config.yaml
num_attention_heads: 3
num_key_value_heads: 1
hidden_act: "swiglu"
norm: "rmsnorm"
init_std_qkv: 0.028
max_seq_len: 512
MLP neurons of a small language model. Each row is named by its layer, matrix (gate and up: input weights) and neuron, and shows model dimensions 0-191. Each number is 500 + 40 x the weight over its row's rms, rounded and kept within 0 to 999. Numbers have three digits each. A neuron's up and down rows have the sign that makes its largest values positive.
After each neuron's rows, "fires on" lists the tokens most often at its 100 highest values on Wikipedia text that the model never trained on. A number after a token or word is its count.

L5.gate165:527528558490494462507517518509529499507492537420496592561454479507506468476476490445469558537478490548524489511489392501473553568547543474546508464553381524475491457525515527466470493458466519495489494527507534467515458496520439494586547416525467492382525468521510445500449488483501556485490510537493553457476571551536539512460481494496547451484530637524530490446484535543499455549474455431495543525526515494521420516514518517556448532455509532507449486448461506534517551520491484491508536529493474524451453567567483503605494527536557449487480478494556506396493529476537456498
L5.up165:513477478483401475499540494439496487544586500541476493429502493503554477442452467524626498505497513488458516554502516540473480478415517462552507538465451501417573446498586501373491464517497499531487464576501517506553407437497550529537465519449534484429469480406478530533487474522470478482469492528468484504518473523555389511492487582493548522480512545443484491481522471486489513502512534483477519454519488507549460503484417487471360464484531524512514505525490550537530471417486417446447519516494477513545507508522523550489473484441486484456483499504535488461497535465481509529
fires on: "a" 42, "." 38, "k" 5, "le" 5, "t" 4

L3.gate63:528529420407508466481488526551478491479454446529481555493436566473533537504520461438461499538490482497467530430486557465460513533526494419566470454410430449513429504470531426589507489515458554490473412541495551428511448513515424498486483535490550507489566533599579542496447485524448521443518497491503505444529455501541493483470497419499491517544498478533463523510532484424465545520483502534543515524510509493475506473440503443442563556506464479552520537448487513560535456503527498523557448524528559471496462514478596493477500518551469517460493471471566499487578470557513482493
L3.up63:580521515483485535498506426509563505443501521439488570461524506475510502475517524507476461469494460473516497492468451538480477497480479507511443503502476456521497494472483510534495462486517508470460515456545602446419485471506512535512540495497557491467518504499442555515580494468420536559566556524475449560527487519490432524482490500528582571451473486521430481459538491516556450481423490524503475442469532490529433514576492490527490475467493477480490602489525484464534462539420576516519503550391460455477509426536513502499439539499485421372476543480587484494544541420540490459
fires on: "m" 20, "if" 15, "om" 14, "on" 7, "20" 7

L3.gate247:520491533425468478537509530528467554571494464501440462486516462549568392521531530489454483489469477542484423493470570630509520474504517468509530438484481498470505507569500484495507468583474463492475490538489501528485456591487458548443457506541502521497537468471468463568460462503512522501470529546492496518551526477533450454559512606523507516536478528556451444448552442549522456437491534486555468507483512485574523541455445501474531481503512488521438544518505451525479503532532498475436476484472503426497486466523429556567598505538492473517520579479581428492495515465486495406
L3.up247:503470498501499460449543560495484497515546485438505529560467457461502495559500461481431532476465407535476524452512533538478532505561516498583573448504465539468561445541492436508449433541534483452448496466545551488536492492522426510426496479477480442503484505518491471547514455541563473468435492549542455508480469528582554538493500575501463462543456482533447501515511516506589576507505502541525493541569528488519522544501536492519460525510486537448434505491516479532496544471494457578554486543454496483395457498505512517539540621537506586482521524445525511555490494550463448410
fires on: "y" 23, "st" 12, " h" 11, "ond" 7, "'" 6, "th" 6

L5.gate164:553477517448471429450446466446489480495544485447448478557463434473519498546468528486477474488474487508537503541496503495489480470594533544533506481490463519519485487488499551509533469462562523493530518564614499505432500492514509518519480439448493474502532463525446566520514474498488490526556502482531492455502506496414438543541492458462464519455509529504624511591517459553496498530531504442443527490468536619549510518464452505517384494468475452559452460516503464472533503502529491504597446415510462472534544440537471516469511500528507539562510610536556524487510556569519535507
L5.up164:524450479494523528475484534523519444470486496557499468440425402504482481559514531526459486520469501529489569479524455458430481467510495604502504500516514482568484391516467570605494514465539486458479453515435551469516509591549474457508508430498480540515492432477476529448478460432529473547515445491474548423470464474454541508500533467524512526420467479504508545551432520538566502486558521470522575444494522527518554533506507520463482524479479537488489466472517498478537490496602540481484519505448456490557524483514414481464528516517606500465495576540541496552433512482542573489
fires on: "at" 45, "is" 28, "ip" 9, "ut" 8, "ud" 4

L5.gate238:501441491473414482482495439483505427492499591413489424514472521494449526517506523404473457518513487502512486502519445422516568507456553508511498396452472460534537524494498451504568480559560456473508550523527502441451512477529511509519518503472520474558536472511478510520459541552456562468507502512529521438558441498549438426513497491469482490445525478519474524445532421443506489534525511479498559509530467513503481488556430532527579490402470469575514527535493526533458477535580549449518462448508467451470497485535428468498518539470533397485484502531511455443543556526553554452
L5.up238:581516475497512488423530516499510488538582487510586563501487536556447558526488546455419549532527530469436484418613484432551460549546509511568520412475456455477633537539503488534545524493548473554578434499516514486531474492523504444484503454556552545531506441531463484466486572518471485543531512551511526512521462470505459502530530472419415506519547461523469427492441467550497465488472510518537493515444471479522587541525501467499514528466474526512488456519491497546507510508483487501483470515476522448511533468535491527428510542569531462533453525464532575494509477543544523536
fires on: "m" 36, "iz" 10, "is" 10, "ud" 8, "ut" 6, "ard" 5

L7.gate296:524451471509569494459598587455534480534482454598395524455534507514479499499521502452476537428524509471466486455502519507530460413500508495543467436495515486543431513509518511530496429567499472532543471508559484482519531435576478447455458485540488510503513420546458510442524480493500559507452475523499529502481506481516523548524490549431497487483462534529466493493426451618482463448500454515530560538444527573542465476588421479476452480464498507503501483469518463479534578515516511435527554484466522515468543467470495545520545421522546459466505469517565477540471501522457551422
L7.up296:517400511522593475501510489457516465531463456510481478524480580551543447529510426519543495457512456461539482432548491528451493539436515551466512526495453485479488483546554513497480434520495484554606496424449511523487456545523474476567484466525499505476513488527490484497526466467464515443454513485466523523476496455498425508539488490547440504474480478503430495433502545574565506491512578502452538416556496474515529462532514497452545445556531526476467492469493477420437515406557503513496408445452530559430506493493549536483470482418558521459514536470452436447528452480438463477
fires on: "|" 29, "th" 23, "st" 17, "d" 5, "h" 4, " |" 4

L7.gate376:472495450575516504502545450495442468523475518526515471486476530493548483444536490491500536495573472500463451495502554495522558556486520572473477523485408410513501519538513509472452556532520493450449555489472513527531472486477501559538478509461564467430443446565469520470470518532447467529509510478543483438521561503478526506501534490541400457442495474525438482429460434496502493456514467503486518525515511548497432395530513497517501629493502491554575441514546637479513506545511487518486513489530467502497467477486469585582466552586533465497477492529503488509566490502591501531
L7.up376:395507539605489479508482429491495486543452470525497496530493535494517514495516541493550539490604485522520494475472560471552506509471478530459455527500504459434515576494461486486523544484475530422460580491545485438466526457494509572506444525475518544453485509498504499454469491549458436513513499472556509480416515540508536497529588461546407460391572441458537495483510517526464449522549500538421475439487562508482460480516504461480536558583526566519553462498548478471492579542540501567469498505546554525542478437480501520550501552504498538432471496533479491490502448478507582522
fires on: "ro" 30, "p" 25, "ra" 7, "il" 6, "ru" 6

L7.gate363:497484542495496442559539389463462464497518529502408573550546541479560517464518509504535549515537468490480404537513484492497483512486532598531522567425477504493523536529446553456380515536539472568513450459516583465540472481526481510524494480530585502509496512548459458555446494455497469538453494520472538496466518534545528526484495473547520470451496484406434471492448486488509540391540497492508591488528528504505500474506542495476499568563466458512516521480497531499463473506489511521522497476543475493459470488493551504446455514424464539545396465440494497561497532469527406482
L7.up363:549489449552479438397473507515523467500425473479491425539429425477431497533410566497460525473527540513515428534521511472455382459541535461513532548520465502442499446495459487480549599509489425484501505552569425466557544470460416560486542481520456477498500512421570496536525504466534478491551501537507586497462459472488410529530517516464490521568467507510501513519540504529580450515529508508411499500513566493487505490532485524494513467509538441511526564524516479548460552457520499458446513530496496509524535451504484489462497441489481468500467497498464476514436526463585522508
fires on: " by" 41, "ing" 33, " with" 10

L5.gate123:510414514490442469481512439510517477489523529512482451481452451489479439495627485435459473492462543509508531490531498482531536474487452457571404424545465474496460481544540492557527540486505519445545525510489474495489511551577481534496528487466464566461469496480549509514530570532483502494543557429513543458532610489454516498553473565502436523484498440513553475468461429496521497551521499523501515500601472485514579483515522524476546490432480462555522580544564522483457441483538451475485457436527532441505439483572499564492518498523465482549518445582502573456470495504539478527
L5.up123:434479525483535484496526518512473477429536460446437501558476479504527437421506546507486475475542491467494524520506542502448503522573464500477485485538447495515448527587513493529438558513453490484492487581507477568458631519513415461499470523512491513496459558444425492565457495492479415528550508541427533453492571513519533464511453558462498516472546551531517561502501471448435542503557462517467501533510465523541523455437497494459501506579449462483546438527508502416496463468407555541486500555512531472571482476490475539510541446471505496539532500573558477528530562543482447537
fires on: "port" 22, "duc" 19, " act" 17, "or" 12, "is" 10

L7.gate6:503549570553473517540501543471538457522547549516493461423547516561474524466503519444529517437456539537422507525527491436563542514484516549480444501488414478549493480443503518518516430568456578479528508428480606507518494521548508443530478525507484539493470486518461470482540508495444473529501437498412484548404523472507467480516453457459472463531519497449545601517475473500445500443595480465459464435466484506566475502445545571515522501457485540522491458469615504429496435517463539505544521492533472453539561532496551542486507472514518492486457542470502494534512496533527490433
L7.up6:420476508506489495465580462448515495466564524520502515498515428538425535431423465578544460537536555524558458523474538514509488477503530529450504532493495523469500449541480498453496462534480429413522539517557523485532514496547402507574582498506573516418480473506517478495499494523522536464488514504541565494450507525435493476524552564527465463525479488441559439469561476511418516460491462467510491511491561407479570572501478477495523475541458495456505543469556497491537525453466464523457480565375562514532487457467525570489467465487494537502484512510494519517593518445474474514
fires on: "res" 14, "f" 12, "===" 11, "es" 8, " res" 8, " rec" 8

L7.gate357:483496540462469482473447516527457497533543487478497503509394527458476480495448478449522432508448541493535499517552571585495473472490522501482445488481461455547505473540546488508448521530532514452494507453455532517485433502506476519499522419465591462496480475546510517496495534505518424533494548463451420546417596532466520437470531516561470502524481475498492538560438466488493568528527559485572517524582530462497522545512476492515508600407541573516516454452471556545545526552498433566492426501472484537416522484510419563520528574563500475490463511543511531459503472505523508491
L7.up357:525433506476514522524460513499509461490505511440477522484439500526494523520456480516526572556453478512535622510508469462496521503485438477471440425438490358535467496457484484554566473464481441520493495489529539472444555447517552544537493461422456492493465520502542460485464556587557505537569469549528569541458517527447543476539541495462441492457421404525529530495544503490497558517533504564467493462491546479584489550487468498532469547508520543521473453415497498455510535520500531596530552471485534594495460437522497508466479484488536473502504481518507508485442463545558500513
fires on: "ar" 38, "ol" 13, "p" 12, "ist" 8, "it" 7, "il" 6

L7.gate57:527399555512523504509536491487456519508462536476513379530523481498581491469559462480377437463535428586448449514578450470462445535490502461558449477480509440550515514456447540456477503477450540474447534468486482535479471482547484454498401435481485528545515511568523477473465553474512538480487563497501476525508457516557425518515482494521513507532477479531538513443508457564462547489536461483462597486503503496476504538450534524443469542550468532505498551425517512527512523513531454464552485532506463474481440489447463537493474474499541543469494510541536537455530587577438477511
L7.up57:433496485529552500477493530479473486508479553493544564467486416417547490535566451571499453509585464453526482474481573521465527527493545535433479460484509469518522468487460550456465496446559469456486524498535548462490514529437462524481509492590566520446541486546495510460458445464501530530478489531529493458490440539432449488551496494509503507508481518559505510508553460478485572504472537506536508545434495485434540506581488548461513547450535507493515516543483490466568552523511468530392433605482469517468438593456497532531489514518476492487496560437469453493619475567492484532
fires on: "c" 17, "f" 14, "w" 10, "re" 9, "es" 8, "ou" 6

L5.gate356:479481454479539451470526497533506459444489514515473532593571445511534484488532506471494569509518539487477509413478462465470522485497484479534528530528450432467501537491448584541433487527463485512506448442439531516508554456501520519476418540479504432503521442486454461596414550490430600457514486455551459480527474529521472498547528422463458473466466508527478507543490500459555499474544516469457571577485539566534450524496447551414525509522443519542530573537546492502508519445506529483515497473589500483548518527465480503436467517492464543514519451544525442572542497577516463451
L5.up356:470474503454513507491490472584457514454482497509464477555509447526524555534455458493486529467449490404510460483519458497474490522511552554500516530537457490566489547590499497506482498507559468600518607513540515533507445512457439510504536503519522604483403535461525510451480469432522518472547450487499483564466504536516449529460493475549525506546554514487483580492544518404459500484506452543432423448542538469485542577500450539575578516453498495538491475530466526529448478462502523464515498559440481492402459518450519519453417441464496511518472541481541517509483530557493474472
fires on: "ing" 45, "ok" 13, "oh" 7, "oun" 7, "ch" 5, "ight" 5

L3.gate57:466528482470443506503457455489449419518551536530483580551517516555522525482453467424466536481476560487462407522501480479461457441459536521530541499541446483479469454595457492565510507576522491517484463461447503566493491510522539467470520472497575474416476468526385496502535520428466427474527457398519448539536513527422518517455567502515452514485453477481429517466469519547528480474517531452546511505528467518551496433462522441438475513461533474551492465495489523469498522514436467500526445513534517531488495531545519441436445480477510501490494380479420484529475522481530500463
L3.up57:543522522553445465464512579510503501459545499495492486580505531543486527372459474551573527528526478481567425488554497503515507473448479535497464509460562520411531438458459469483522537536517480508608455504465542492551510551519497516469505559464515492527519473494444555426531486495503495547512478491499495517528469513538472494490484492489430564519595480546391486531566582462484527492411481460409494417479414453531498454541466526455569473516499500499508488533510529466484455487472484541460453470516493467511443471539457518450469495526422504482484501484492431441493551439470535515
fires on: "ed" 23, "ing" 13, "–19" 12, "n" 9, "cted" 6, "l" 5

L7.gate180:490538461480503487464454505487484503468456546514572479534511555509496458435494519456517479515495466470484529512466434456475489505497539508577483548539440523498537460532507534506458473485552435525513505444478471457463449473535512499481544431568472453357464563486513415484540474518450397457529515556519462472524609530390449447475482497476528481469506424491516476507443407444479533415527472497513459563447480474525559481454520596489468505446453476511465492483511562484472508470538501487510473478447501513513484550539507481568458472517500522527530513514496514520546382467504481530
L7.up180:510497575466498564460380494466521543506520506485512495526517542559531433469514504486552482552484445536516506494518486486473500435532485501448478569502462531453448396504499427536520513477488510472427530435475517486495437512506540488490544526506499500526543471510520529445547443532549502524473483406439485452540518445533521470500495435456429487449491524527510480518539520474470499492519501506464539508503464426459496494486438523497514496508536538505484499466552487495516427475555536606506628521487519565454539502450456573504485528506544452469530417518513433584522386441514493421
fires on: " comp" 30, "ec" 21, "p" 7, "0" 5